{
  "n_layer": 12,
  "d_model": 384,
  "n_head": 6,
  "n_kv_head": 6,
  "head_dim": 64,
  "d_mlp": 1920,
  "vocab_size": 2306,
  "activation": "relu",
  "norm": "layernorm",
  "norm_place": "pre",
  "norm_eps": 1e-06,
  "positions": "learned",
  "qk_norm": false,
  "attn_scale": 0.125,
  "bias": "all",
  "tie_embeddings": true,
  "parallel_block": false,
  "extras": ["capped logits"],
  "init": "normal",
  "init_std_qkv": 0.0275,
  "init_std_o": 0.00561,
  "init_std_up": 0.0275,
  "init_std_down": 0.00561,
  "init_mimetic": 0.5,
  "optimizer": "muon_variant",
  "lr": 0.00977,
  "lr_mult_down": 0.7,
  "beta1": 0.93,
  "lr_head": 0.00722,
  "grad_clip": 2.0,
  "warmup_steps": 200,
  "schedule": "wsd",
  "decay_fraction": 0.698,
  "decay_shape": "linear",
  "final_lr_fraction": 0.0,
  "batch_tokens": 65536,
  "seq_len": 512,
  "doc_mask": true,
  "train_tokens": 470300000,
  "steps": 7177,
  "dataset": "wikipedia_en"
}
MLP neurons of a small language model. Each row is named by its layer, matrix (up: input weights; down: output weights) and neuron, and shows model dimensions 208-335. Each number is 128 + 24 x the weight over its row's rms, rounded and kept within 0 to 255. Numbers have three digits each.
After each neuron's rows, "fires on" lists the tokens most often at its 100 highest values on Wikipedia text that the model never trained on.

L5.up146:120099138088103145125148116097103138144148085164154162139098128186107088161121123124150109176132137103097085099139103129126151147117097103166119118170114087136113146136099125116110116103105141140127141093113144129126111159154137153131124097145160132137120098146143163126093139124162096105122111149124136154122121125124119098133140114106115102080172123144122105127120113160135092127101
L5.down146:150099133120131101179131084149138118124124148131119107108150101109160138148161106080156121131111137153113128102141111090121162166150149167135139092121134158147122151163142114134119138121122109181172119125174144133121129132127091104161119093132171104135153152143172092112121156127111123127090102124086086127101100110127118125137084166128089126132133140096164131109124111135093146112116
fires on: " |", "f", "ank", "s", " L"

L3.up1901:145143093105161120147138020116156120130135137135127112202090155101123166132120123101169135136112128124123131081157114120119142156143120121131172140088088116125152157155092111135096138127146119100095153129160121147122107118114144155121143124098126118115138131164128113135159153080153088098093164110147162169125133147118129145159142104129115127100130094136117152175168145104122166156124
L3.down1901:103132143139125088157141157144092151136128102135107141142139123148083160132153138108131117107126142173152106111114112124126125118103112137155183141153137107124140096142112122123126163143133112113124138155132087105121151072141135133177099155118159136110149114118149100136093171182110101109150125141145094094087145144168126194120124127126142148143151159134142092125126139144124112132106
fires on: "ar", "l", "pl", "able", "her", " both"

L5.up205:103135148152108103145141151127173105115147115171144142135114102145110152123155127078128110096148144120115121171122118117164117081135103100175150139160107147152143169145117095112157110181112125085112124114166135116152092120157154188133138120103072120072105125156139126179137124140098139120062129113114090143120188117098119128145144144156147123150167194158142146091112078129115148130170
L5.down205:128158143117145131135127093094128145115116114172164171120112167109115154123148137130144108144109078084151067096116154115117098093090148160094132131144110152121124176140120152130150164117093117197098161141124121085112143141110142114090123164144116080167172138103094145128117196119104160167126156152141123146149168153096182103127137188121138102127103078157076153109131076100116124114133
fires on: "\n", "D", "ra", "les", "z", " C"

L8.up171:140115121134148122074101123152135138153141128118133165148138142116110152177166130057150114135083128121135124161110147101113107137134108138160122116087094144113120145117129134141065103102139120165126128097147139136105151116104179113147084104098127114153149104147178092117128102143139141086071156092153149120124178123148126154119134157087168155146169131175146119136123103120124145105128
L8.down171:096140102112124146136149130107152119137138128126124118128115124143121115186104121111112132159105097109118141137134110103086135153074120161133086176136162134156128126140110122135164135119116157135108126104128138143089130159153160132094087127148119129106100157175171131146116132137113126123174129085107123115144130130163118139126126129155127151147141091113137113102149103159139144154099
fires on: "\n", " |", " (", " E", "E", "A"

L5.up1309:118149108134133158144180129121123164070091125122136104158128138108119124125110148160120133111160123117117124119145136179130152146158172178149135145074149140111156116107115112115075107133122113078120129109123111156164155097115121208099148128155126120118126099125143102104127167174171113168126164135102117113126121147118107114090171122146137175166118130142098131109107109147117119198088
L5.down1309:131116135120131108115105114144082128141137144100141131139122103125091160135154100129128075133086123123084130110090122137127134103129115129139122119106161146110127151174128133125149133093114100117133135174127106108133189144129077134122125160113117128118112143138143184123130132099131136140098134086147134150197093141159085160115149149143117148104106128155113154172138172089118123109092
fires on: " and", "ost", " not", " of", " than", " only"

L8.up157:166174107088160134133152157138113184118082138137108144155134136170114116120107149160151121152182147097128143151136147139136108111165124149156091170127129114134156145113083146135104124106098169105114100121109129132156116077143168130087145115093104139090100147156118153130109144139181079116124116094140120124147143137109105097093153121128130120122168126123163107126146111092143144114139
L8.down157:140084109144152145132146102122179132110108094113127126124150080162159146132144113159139152118133125130086140147106136110100149118116103154142111155072110085151135116126107156143124170145069149119103109132107102123153131096124137128082146136091093150142076109097168255133110134087123113132142099106088143156213116139114121163160125120106121128145072128124136102095132204135153131163121
fires on: "ing", "ed", " to", " of", " than"

L5.up35:131131117124095129152126124105085092097108122138113146157137136172098138123104135156122132145179123114163108145171104151135116149132078118173102109091149134118140092111131148147125188149093157132120168120085100084101172117124101148141141144143126160115122118103172137131140120139114092089143127155127149160170158103113164150127145090104142147107122112151127150104175094069138179122146
L5.down35:123123144158100168118120115113133108151153132146108143100095154141162131132136121133156141115083156141088123144127151117132162052101099128107146137083114139146135102159123127128136132155142144143101157142092126147155137189121105085092070160116164120095111098110098150139110128128154152130112133138126129098174080065129128133168106093157144102131088114118152144154113157125088110109086
fires on: "p", "r", "b", "m", "s", "g"

L5.up1705:165108117078115150141115136139112103106122132128073148118128147152168118112152109096090118134169157125149116140105093089141092153122112149124137075108110159156124139106137116114139163108137161123127158109138127129162126116137132116122122126123111126150123094092122082171117124130130113129134130149143149151154160169113177153136155134141117108110116143128150111116167130097143187155144
L5.down1705:115103116148127159162112178142119132045143083143125172082124103153146102114154144156126167130194092134136120106140115126100142126163129129198113098131096126146110135088144142126119114149136110135112136106133128146139140132093093112134119137150139141130143110092147124132121105120126111139107106115125146094130119113140072133161117082133146106120146131132109138139150110122110113128085
fires on: "l", "c", "b", "z", "r", "d"

L3.up69:110129120136081127119154134139083131105115193102136152139150135104127141120151116177091137135109143145168126098127085092134112171116160106131148176116144145157173133139156146111131147153147139149119098110156119163137147098152129155134178098136097093121089148119084122130164091147148105141065126125127151133133124094106109154156146157095106097151138141144113132107146126113127121133120
L3.down69:144144158119111108127115133197153149119152081155124123154150142134157158121126117127151146109138121107129131107142152141133099067142144074138094114109105153102111129124117138148108111123080117098090156135117138114118139142188103146141108103152150080143170145185102135087142102130150142099137135120107154137174115107129138130135149136075141162091121110173110146115114141091105130120141
fires on: "est", "hen", "ost", "n", "ter", "all"

L3.up773:132139132076098127208154116147104090108132185171118105153111115125106127117111118156152147138099111151088135109164116137128147147097158116165136120148143141098133159123137132156101112131149108108144126131126095150126112142086122111111148140115112168151165092133126118171099195111188144109091156119139123123124137126143153149105145114148116117140155087098074207142109135103085109133141
L3.down773:139104132137136105164106157098092129130146140108136108116132111136134143128111124138107116143091153134188193137118147145170169148148140152154134126130114140114090115143122146095113108129150146157140162125170127134141109151109169072112093113136105110120149072157110113077146134135166120150153121111155113120083123131123103108156124171116101124178115155122103109114117110131161138085126
fires on: "rit", "l", "pl", "olog", "n"

L5.up1022:108141139162117136121078089160136150136111141122168141153083138131109165145122127071147130137144158131167141101117105140147140120111131087129118121112161117148070123136126141159189139123102137121115152127110114075134086126092139092101123166109115123118157094157118121128114139106129156103102146129146074114143161143109121122128116100096127143159140142085115159151130101115129088132113
L5.down1022:131063114111162153121128113110090081149159126091146081118116113129166194116117126103130136148139120112097117093067141103146110140118124145075129132136137098117131146126132117145140128111130112108126119122127150127107138096136136153104100136161140144090159154119160119096093134096119127109160127104169118101130113151138107140123108120125124117107158130127105121135109141139090126140115
fires on: " |", ",", " the", "ed", "y,"

L8.up938:135099097085134165142094151111082142079100123133124176120084148132099125114105117186133082109126113171097136129146150131117159136098087132108158119147104159115146154144112141159128139123110165162112121149137152100136100117108086118193180129134151114173136153137143135105142112123129164118114103101130142108122174138145078113146141156082178126141113143138111107105183124166136129146159
L8.down938:140117117121136176131128145128143130136134101119124152140095111123132118151121111126133137083124099103106146137162130122126111147079121124121138129146079153129158114129117169127138121085139131187129150130188140148140148159097155122140120089117152133156120182180114101100105077121135135133083112133150147127126117117141137099117118130086115128128127134161116131162110133154151136169117
fires on: " to", "ed", "ing", "ess", "s"

L3.up1431:128175151121161148162144088101086151120122126125099145137115130117159111106150153152156150115159105129142134109131128150118143142123136141140122100141156111146168116117119171102162118122134103126157128134146168160073160153137110077104147103105118195124150137117105090136088131114112092124147164151150161169096122119120109136140126078133142107192134141139106100093123107145133109099082
L3.down1431:131125139142143148130069129114127150157165112108141087133158102120164109129161094113167153153114147145102115128115093150138123081128071151144131099141130137112123124166107143144165122135140092094145140152143110135090157096133122095113166114132159110110079140128128117110142138156121088124095144111147104132135131134109145139123077133174156105153133134153135139108115094115081152109165
fires on: "ig", "r", "ess", "or", "ic", "ey"

L8.up1560:164088098116131105106145127154151111141182139127148109133156105117120107150128162107148138121146126167151123120152135180114135134127181129092126162146086117099123111140143115114152114160123104125111135139146144051101119123103100142119116109127134169148100129181145173126117106127175125132116120146103149089103109135125115138103146167095123178141151140156150105111139142152108180190126
L8.down1560:139117150152152146129144119112131129128098086161111130124177148161131128168154123098127090140114144128125073147085114109125125115187152127140116139087127118122071123134095124171097120156147129092151105106148068145109104113149107123131103132145125094158083141111139147144120149117173093137121117092121141114144084154112138156145129090127113107121142117119143106125070052119133127140151
fires on: " R", "end", "r", " A", "c", "l"

L3.up1418:139106152133121108074125123088141127131144107116147103115136085126128140122100115130123152118143110146171107127142143143106163097100136112114103095141116170122162139112129110129129178150099150162089146098141101097062135136091115105123153080154148126170115129130131081140146133141108135075143111125103108136116115158177121144113062128041103171112108205144162146116100135111167146079154
L3.down1418:160139103156111145094129152141126089148109104134094124116106141107115119115161097163145091108152157136121125110095149146130151095082120158133085150140106131127149174105133099145123125121116142081093183160159117133156116128154144165106134130131157136088110124172126115110086116123150110113132143119169171098175099105108120101117114131178093093141111118087083117120155106138124081157140
fires on: "it", "land", "ill", "ed", "ia", "ol"

L3.up1729:136143144172101121116068149124148125114143188126160136110092122115140114123120134148115147164104112163133164132119147122136137154092126175146123130121125087130104118114129144104100141131134101087099133112129091145162170137079120150117130111092135119113136123138113102161146174167128207104127119133114114091150176151175128114126115161125149207096112149127164146129136127126122113113137
L3.down1729:120101137140078110111150157142081113153120127181102140126140149147143125080156126183151099104136085154142139160121121112116127122111132151166152115132128155115149153155112140126130130146122156143129138107126150094125149074136126138109099113147132060151131133162176137090132125135119116132143097100158176140182099132103168165126133095147163122166092103153125150126125163107110157105123
fires on: " |", "o", " —", "w", " and", " they"

L5.up401:110131112144118112104152141123152163132166162115118113116106134143116171134157104122149124142127107129139157096134117099158142144103113148147157173121158123157127145126093065110118141182133144142108158126139094105108086116088180120120134092121130142122129132139111113107150107159118107132116142127108156174105131140109140138149135097092102153112152139144134124156154089111155124181181
L5.down401:121156168117118074139114130147133086117149099156124146143132158136090154136138144098149133071100109128083153133134127083162142097145093150137151141150142101152131139122120153143144130104085146086144124151171123115144155135096130124180109145095136126080113134126136100115142108154152131105155098144152173120087159111120134157057111128140125146129112118109125112116112149143138109111150
fires on: "el", "ar", "m", "l", "w", "p"

L8.up1290:130181098166113116125128159150115123128114119140051121141128129115151150128135158173136118147181114172123176147097092133087128120131110155130154119155104138188127081095126123165135142181071147151156127140152112153114132121085159131135107132161124135083144145139127121154134130132114070130130130081084141126092176120128126093109111137103112123162150106128092150116116119121130132111145
L8.down1290:075133112102125143145079143139098129105139129109156100163142128116133161117124158123154104151119138171148120116155097128150175109120102125131130149144157098127126108128111119106112140136070118129116151134112133167182083106133089151113176113127121088131079103155085142099146098135143149080152086157151127136134113075134122154124136096147157117089155118096099118084076134113120134103143
fires on: " On", "On", " In", "ince", " on", "rom"

L3.up1405:137136122132105112113112089149103130091079130152165162097140129091143092085142137121125132127135077150152146143112120111167161113091119136130159164114150148065109058125145165128145121115141135102127150112149130085130149144123113109127140119124127118124108088093083142166141103177116157140115120095116126158124148113153127103148125129156161171174114112104165133097163148114112099144078
L3.down1405:120127093121112110123121120135198078123137146146162136100115087133206081150146067161138153143152113106127143099147124097111165112142111116126121115155122113145103131107080135132157099124127135134147095116100129138134134130114160102103168146132074105179118129133174130150117131175137129131172121098109158155104153130114160161154121103102101127169128158133074141107098131121156131138134
fires on: " |", "im", " 1"

L3.up439:173117151127143103166148127143184136109139120135131092126110131130155112104099153134128154143110093122131152166131119140150153117122121139115127131119115098147128118170116169111155144147093140142090170145099087126144115149144180130107179081146151095147100141128136089115151108136131144108131130139149121160103124141105116077117054166129164108097174149144108139080138145114088161159181
L3.down439:129144130166109120129117159096098098140123160142115127139128094142176170135151196134099150113135133114168152163121140079107118110112169118166102104107148150154125086134115190124138118135172075132141110133146188165143117104161118131140079101109120122170120122089111156147124106115148122153106096122127140151115157084149137132148175122130163142140119149102143082161130094123154134135097
fires on: " of", "a", "is", "ith", "an", "ained"

L5.up1767:145151093148192135131098129111106134124106129106071071137165100134147121165178137085134122123147142142160111126155182115115135130133101135179123095119164142115146159130126110121095099108132159122137131133116128106115109124133145133120112086180123100138121089154110073108153119108108136119115112104083154144154153128099121161159096111126162119143132147144121142092134093129140129177151
L5.down1767:107121155135127124099132154108133156137085111104141081135138152073120107115131102146152095107090100160126129126097115149121102146123098164113137076137164161137155085102135106100174127171148153123146148088091151088107103126079136167109123174151126096171173108138119101119109104132144115114169149107110091140105122147096132141092091135149107159106106096142106123096080148166115115126149
fires on: "|", " |", "\n", " Team"

L5.up1878:092132161129137113126096114118125087143173147131149121106138115146151122089115122116089171103158133139156159144141126126142153159128130153142130090097134120144130133154112121101157135151129142118137145114099115171128162169164102165139113090116117117115095114134117095129108144135142144113135116149114124158166168110144144112133118124093130126073104161125093069153140150101135082146137
L5.down1878:147132145159108148120118171102097181118135143136135128132132130141137141146108126128131136121144112127132091120119126097138090124137135142122125120127145138088138124117151082174158131105144107161123154165126082096110137113121131165109159132110105148119118160058151090110148131165153145137127122138129120134107127163107149111131174130150144166097118126162103155109107115117152165162134
fires on: " and", "'s", "off", " or", " that", " |"

L8.up1559:113138126107131121137151085142121144086105082097158180127096109129124142093132164143147120120169125105151127126149096123151108067101114136096142094128118133119150155117166161078122114149116125116123103110093114121164147169127109147157165127118087127152152104107132158158139113148137098122182093162103130164166127101122127112100114145103102138109143138143141166151154150104122179137166
L8.down1559:149185142140122173111146120165112152077153113118109124148159110131135138132122114130100146099092109140169083108137123115138084151097113165132140180121140111134152148134133140134132133154133117100147102121147158137131096124146121144120140118120137097137086148154137119127116135146171129115111112159131088103105146172166173108133143068115181141126146122145097091156093105107169164126118
fires on: " years", "r", "o", "s", "ation", " do"

L3.up157:130130156104143169144130111172128165154079116148111093145138115124112094133137095154101122154167116109112174110099093107137102166143097114161130123123098113145163121155169107146121098119110152107101080141105124089170107133110124150135132114134105100178107150109155107105118134130137123123104091136126109126150117112146154165108119106144158134098114135153142155123164135107078138125102
L3.down157:179114128140112169098124165161133114084119108159146095102144138147106147116105126114109144105156169110137132174178185148103105150137125149097104145142154067176119146172121136107121139165163117070131125118159084099078155118089152147109140144131157114079161117169118072153147165156099152142135146143140079152123111131141138110121113120095152107110109166142095165183120118072119105128115
fires on: " of", " in", "ing", " Mag", " Man", "ag"

L8.up1728:171174127070132134166155142119104136119179113157137151122113127123103139147135144167142092119153108091121172131107109113104185158112166157120127140169131126115103146141148112135118116145098144132141190116125154148114087123116130105085080104158097157124148121113127152160122074105123170127129136110152146118158172145139159144117127206109111081103125105139142140149124098102080179139124
L8.down1728:143151112164111106127139135099137123115111119115131145135145124177168153123134171118103146122133138160130111122115080094130143139145160090127104109106123115126125166172137134112130142157087107111133144121144097157151181135092121129136114146159110104116090113116148140143153131140161115113099111122139169098155171136086142112081147130144139126142126151067109118152097181090168126124167
fires on: " of", "ant", " for", " all"

L3.up334:175151080118130107133116114122134145090116115138120126134160153150149106125112139122109154158170113169106149204109119114033147110121137153125121098108132127110122120090117111146116141158098109144119114125189149145123130140183079108119116133161100138119112121116114142167122155136149126119074185109108123121090120131106097117161137152085152138118158125122137164124157179113077129103119
L3.down334:118163096129086128103143103141163103099146095174174129096159138149145130148139129131101136156128101145141169124167155097113134138182144158146164144115142140116089118129132094101110134124131142128139114097154142152152128127147140107080093124127104110129094153126118195092138130111141166111081120122126140137151146092126158135116131153074112136100139116147099128148135160128113118120149
fires on: " on", " On"

L5.up322:131097157158133078134155156134124098127145054101101114124141151107137108112165142136179131123112101112125161142101096108107091112178126101096132114083164096163162181121170139158114130153135138113120137160137143105129116103125150125076128129138126121134086111148136116118099113140147117113126146181150109095115074133154207132152136154147156125161106141136166163163147164125142112115145
L5.down322:189106176127125116145159101163162152126098123165133110145153072138171132142095150152122142099154146134106109143110101126171106177153144160094118142178132168100113141103140112149093137109129151115119140108157169191139142111135131154112134119096148121151103179108100136117123130151051121142159131118132128145088157120107109104128119139136144135124130117100156114140134089140165152130137
fires on: "u", "ut", "ant", "c", "ic", "ast"

L3.up1333:178154105123146153110116125118127109177177091150089196144099112091117161134080148148135164107161136137153094107098101168131135119116129125137134132126170113189108125117123163147091121105141122128146125113113122137112112122154135123124144103120171139166117160129165160118118087163112103119134170141186108129112142147100124149140108112130141106178163111115088137151145137144144087134074
L3.down1333:159157130107112121112114110143152157082167145134137151055138127099138150158132097118140162125088133165160113100100138132153136151172108165125097117140130152153136081113100127100153112124133091158127152129144155128118156121140124110162140147136106134159139118118074113142146105098135140114138196164091131079129094154154113136140166098113129137136125168148116128125169141155147133145129
fires on: "ey", "ond", "ater", "ar", "ir", "ic"

L8.up692:122127141161106149144103136134094127098126134171127140151137128111091099093111151149159128102122116124144082102092136112117135116142105076122151150148086129160132113123126138124134141187126149098118114126158097133101135176131100110159113130141164128106100098102111147162117113098163099106124099108112126155123103124118102179139140095122079170125106135137083141095074120126080153125162
L8.down692:146133133128103113087167136120087119150160121139114099132155120141098142114087126180130098142117139185141149116150109171126149116184117155082132156117110116119074101103147098119122152120146134121114110134125124131124148157136161148126163159099108145125145106169110108176138092096149101118108130131107137154134148123107129117171160098110150157120114181149141131120121122120118101128158
fires on: " comp", " Comp", "um", " Sp"

L8.up1110:091097124091114116152140133107126168107075094100150145111109125124111145101155113128127098114150098127177074098140151115143152073115130142136133085140149159126121115117099159117132127115127134134122118131106144145133105146085070140113148184135124146145119114137111145109139150137124172133124090179119183110122155139098137131127139162159158134082116107128108142139175117123123118130154
L8.down1110:125104145093094140128115140109124158155187172134063113119137138115136143109104161118135151103142148162100147119126115139147164122166097099112099115145107121104100137135129119133138103144159119135150112087135121143123115125142121142123148103145169126154083113133129113072117085149086133115135149114127117155147117116140123082160174155165142132098196126111145140095095093139126141137124
fires on: "ing", "s", " f", "r", "un", "if"

L8.up1799:116111165093130124116117116171175123125115152130097137101117099109091126114140092167131137141137130126134163124148135142151172099123167106186128123114160083105163144111119087107068131142109119140095168129091115106143120113156142124125145103180103106143130123154162138147132131132135021144153114114111144147114129129131154145139165126111122138103135135086134149116118128111126143105145
L8.down1799:110176090134120112137165079143092101154146134111157106109109156095166171111102162111113164135117108172095158171132144164123088118151140126102126142167108138146091150089121100101151111141105139157140071110138097148115135093097110140126080160120160147151126161113116133143111143100068167097175136108131196117131138142166157135140121134153126094123081112174140087105120150111121138126111
fires on: " of", ":", "ten", "te", " (19"

L5.up514:144107149141148117124132135131109084121107132156088171143137141071145171133077168176106132159124153156135104141095082143114156095120159123150138132097128143141137159146140129139097152146147146130129153136109162155167105133112157083152157123135090140126122145131095158126153114121092152127130111124145114135070129157162149122124144120122118130146131151122106163167126150122122149085138
L5.down514:155138121115170131108115082139132141126140125116110141115105122115145105141162091130133170119127147093163158106085136170107147142137102141146118140112150149158127163156097125133177196106142139097098124160108102106040115117106119154149131119118130134151150089110157071115091133127119129104153133090163060136165153130119115134111107123084130112139180115160129153138099101114107126153138
fires on: "c", "l", "h", "v", "stit"

L8.up1857:129114174157158106203155132120164119102144120133175109102150133112101141097122077131181094127134134142078187159141165094125135139106083157163112169071088132157135169085153097105167092136115154151105138088149138129133105163162145151141145116147186109100120099166141151129136112136144102089078143119115110116109112095132154131120160116155123109120088111141136122106152117135131100168126
L8.down1857:121130107104108168184152116106135109138068157133130138129149139099167152089113166105102119102141124108117104082144081105118157170162072115123143103135168115123137099134094194145128155099142090115132127165147128099147120116106146118142115128142110131144114114049133116155143147137110086109157141113124088125141136158140106173167136114176098111151170113096150112175113066120110125140118
fires on: " H", " S", " C", "les", " T", " M"

L3.up1190:177113101101169126121128133126117165134160107134101127128085139150143112097109142116133102113089104113119098100150145131149085108167160104105143102080148145115097116124124104123085077096135126099127133164144147123104098117135149107093133147118096110178125147141119176135116151082074138178128184121170132148146111150112135142157114120149094128152128136066153215116147123133123161115104
L3.down1190:121147153104149119128173138163131157148178140123079141114116146106129167096114159108160112165116121075127077132125138125175120132128121107104119132161151138114127107112115131136095092074144116117132150127112156111100165085126170134128145196135124148159130122134166113126118136139132130135110109160119127113151151137061121107165133128119151132145088122166116106097086099091135142130101
fires on: "if", "f", "age", "us", "ative", "epend"

L3.up1723:092121121135161133149143132154103093104153184078142132135164119149092142169133139154090112164147149115173120139127134069129160116112127118139147123109107108123145138143122159125128164147108107147140090137146120094098126175134112150094135100116122111166131095128145125145123148130118109141149106107140163114108106082128127121132121122132133098139136108136155099130126174059141167117142
L3.down1723:151144130125154131143149135102138129099112161135096120110125117126136113103161206127151096148109136168123127083142120125127123117104118101141129138147143129131133101112127086134100125167140123132119100151143114167134110094116142136136145143110122137146144133145133194150124140127100136132107157136109154095105140157143108124190093127105165143062096135095139128080095141167124167114122
fires on: "at", "en", "an", "-", "ron", "uman"

L3.up1432:157162111110099122100146157121128148112125207135087118093102146143077136144145114173135145136114142107108111087154086131132095126158151135139099145120111127195172158110137144107146146190150120157128105099084085117113108149160123100139114113136109090148127111175143142113121137135096115085111107141101143098140156117133120145130153127161099107111155097107143137163182142124133109147121
L3.down1432:158130088096151177180135114134136177139136110115114142123123113129110095143157078082148093111113133119169112153139120117110148128127113138093153119111097149166130122141133175161138115112138124137119133136141118140088143153119093091117132130146126138075126149153149122124115116119168096068107119087121109131168126101156091120146139099101088136187190158124129121117174142138158141165127
fires on: "ter", "and", "en", " of", "art", "n"

L5.up659:112112146185141120162117128121107115113136203130186142147093143145171090142114143158125122171130167144147096124165089166178156087123137123099127163144120063110146139165138152130150164088121134115172124131117130111077154133113156142115145106119151123082148128149088124134101131118139141124133141146144134133085112120134120140121156174142135136122129116142150113116155126139124155167122
L5.down659:090116158140137177127133162151121108121133098147090096183176159160195108169143112086133139131132114105106118136155143090098139105109125148121136112075100124142119159130124153150179130143133116114143110104132125079124115111140154116141136141103159155133102136116129086119166129135122120121175100118132143134144100154101148162147143127125125123149109150115126145119108100112103115131141
fires on: "ad", "b", "ot", "ody", "m"

L3.up1884:113126149174112138118142165201144116109111123105154138153114114143120130136154111134131150146140156133129111127152115134082131118098125177105135110161172098142117105118109092120177098130092140184133117124148078123085125133125114152116128115135151129065082145146124080094100120106145088160118128131120088096094094133138132126089154143107136131125148102135126119089165174148152110158127
L3.down1884:132146163108156158138101102140127144064105145126059092114107139151137124136100135123122098153135103122182101093112109148112093126102127140130131090141085157139118134115148130133119127145150115156129131083157100144129104104143133125148138150104101113088146112118150126135129091107133124148137116158157094154109087122119126140101115120119141168202137119104110163134134105126158116102121
fires on: "ud", "ad", "vers", "fer", "sk", "m"

L8.up86:123143100159154117072147089133106101150142154131181094141137143096113084114169162078106124136122145111124146153090115173075111142140164126140131154085113124130141111093125111155138154143112140120142133152125158147098141164120127155092125130136145125062109142161118162120116129125172111110119131163150117112086110098164125125185098147147135149128129114108109125131129148100146148164130
L8.down86:150097146161104149161113134122123144149130097097087104116171088102175148125130088137097156125115126110144135163143131109116135111112156097108102103131144139146162101098164100174091113075150133133179113073149117174105138098112126157136125123152118116146160139120082117136151081128114116131157139147088119149156182123148115122130141136094081142141092178117140096127125099105112120094083
fires on: "th", "l", "ph", "c", "or"

L3.up967:156108150143168137163153154109135080116082146127111128116147137140085128146126140151097128141136144125147126084101135123104158135095151070134155187118088099129115156097161165129128111127131141121115165115138109145089093160114131142127143121100132108125175160139104123146109181096110137156155135137127125109112189104114136097149143094081126100119138109146127124136162167186150132142091
L3.down967:117141117124139146125090145071142152106126130128100122124127109099097093062137146166115119143091127126153110115098093149153100134198126155108142137139126176179156130144126102118121136094121133118150088092149119147141086101154107140129143130131150112129076129095137166095129102132111131141128110124116122096162091134141085131160141080120113107133135105083173094109134108121148179130116
fires on: "au", "ing", "uring", "ent", "ct", "du"

L3.up1262:151102096169122183150154123111155157145146155159139108127130121154101102120089135083130148152146161130130165124132150151125064149157088077108159142129127105155179124162175102138117161144136102129140117162134138109160107103139145082117121121119116160143110156089110120099074149095129119131165112143179124162123104125147130125112110126138163138125098153127135102127137162089111101108133
L3.down1262:150120124097128110171085123136152119117121106140144142099170140117114118135102182156112134180173085129098145116130142108131135133105131148127154122130092139151085144155153120144088108128148108118118110121125147141127129116147124122112156165162109112101091140127114144148148107095148138137147166145122106134126121184133152153151123135127103155078112143089123109105121124131094190116114
fires on: " in", " on", " of", " be", " D"

L5.up1194:102109144103126123138134116134165125115114164137139131133131148149099117125127152115129097166152155150167150119152096149093144143078175136175106140119103173105122130105126143105113087137136138136104106151180129093132143125090146109157161164119146133137143146160090101129124147147115086117097119122125114150094150096103122136123118120082147153169113155106119175139129105134162035122111
L5.down1194:113109141123150136143084144110114128158139144101099116088135128107100104126103163099124147160086129119126084121148159112114117111129098193143123132135150127113073126120148096113104129130120159148119149099115124140092098155105149146121121132148110126148177109095146169081126104155098119134116137167098117107132097125112132141164123152141065125090124080168138160143128111118071127149128
fires on: "\n", " ", ",", " -", " e", " |"

L5.up827:144138129115149135070143137103132106130122093171110132140160141119143112133133129137174122140151181139169108142115116145144124139104103088143093151132127163133100180136102123146132129102119109099128093115134125157109124104120132104120144101147115149126112084112121148122153133125126153163134134139132115117076119109128157164076056118158105123159146101102132147130133167112154169186120
L5.down827:113091136151112104153132096113144178130104154108135133084132145137123124152166153116126130105126116109107111126140128135125103108132120104150134122116099117111119123133136128097110152164127108098117114112143113115101091158117084124118124135162099123152177150130172116150091103105164151114158145145149167165193132078154155152136132118122116114124145147132093160121149113147152177137161
fires on: " |", "f", "l", "b", "ir", "h"

L3.up1481:137086122119100144099098136127115074134127155163155153144119139108115123175111143152127165081140177130127142127143107119122143166072146158117154102114178150075178144108108108147136111122133141111096114173119193173135104163091114124143097100145133098142083141150139139105135138128150164176128110127098121162142120089084111167125115127111139145112103110131143151178121130108139134096161
L3.down1481:148137124125134120073140169080101185131128133128103111167122137095139158107105086130158086118127123129125169101120128133129132144120117149117073135120100138187110123125187149116130127123123161144140105091104171127112129101143098153104122130126121149131151112104136169097145090141141136126163128129126107068133184128137144138150083107141111075118095128110163140098124155116148144151145
fires on: "m", "ut", "d", "ar", "ir", "q"

L5.up1114:140138154140121101131106107121109138144130097192125184132153094108125130099105108115105132142112139128126081140107146149122132099111162157172114140123115117113137121128148120146151139128103138131153146143121083097154120103113110137126127095131083126115115164140131136127143125172102156158151107128167108113119139167133084184146150128126129130146133067115156142172114106129139126114137
L5.down1114:145114104154155132128111132112112157153162116124179101108123095114179132115142120143170132116134146122145098115098132108141161100108120123125072117134131153121107135083134101117134095095165146136089122129155116149108090136174120094117102135147153154127126099137107107150102153168124119173128184127165133121137128095124153131109166115131091126170122135126093139115141135153108135128137
fires on: "h", "ul", "u", "l", "i"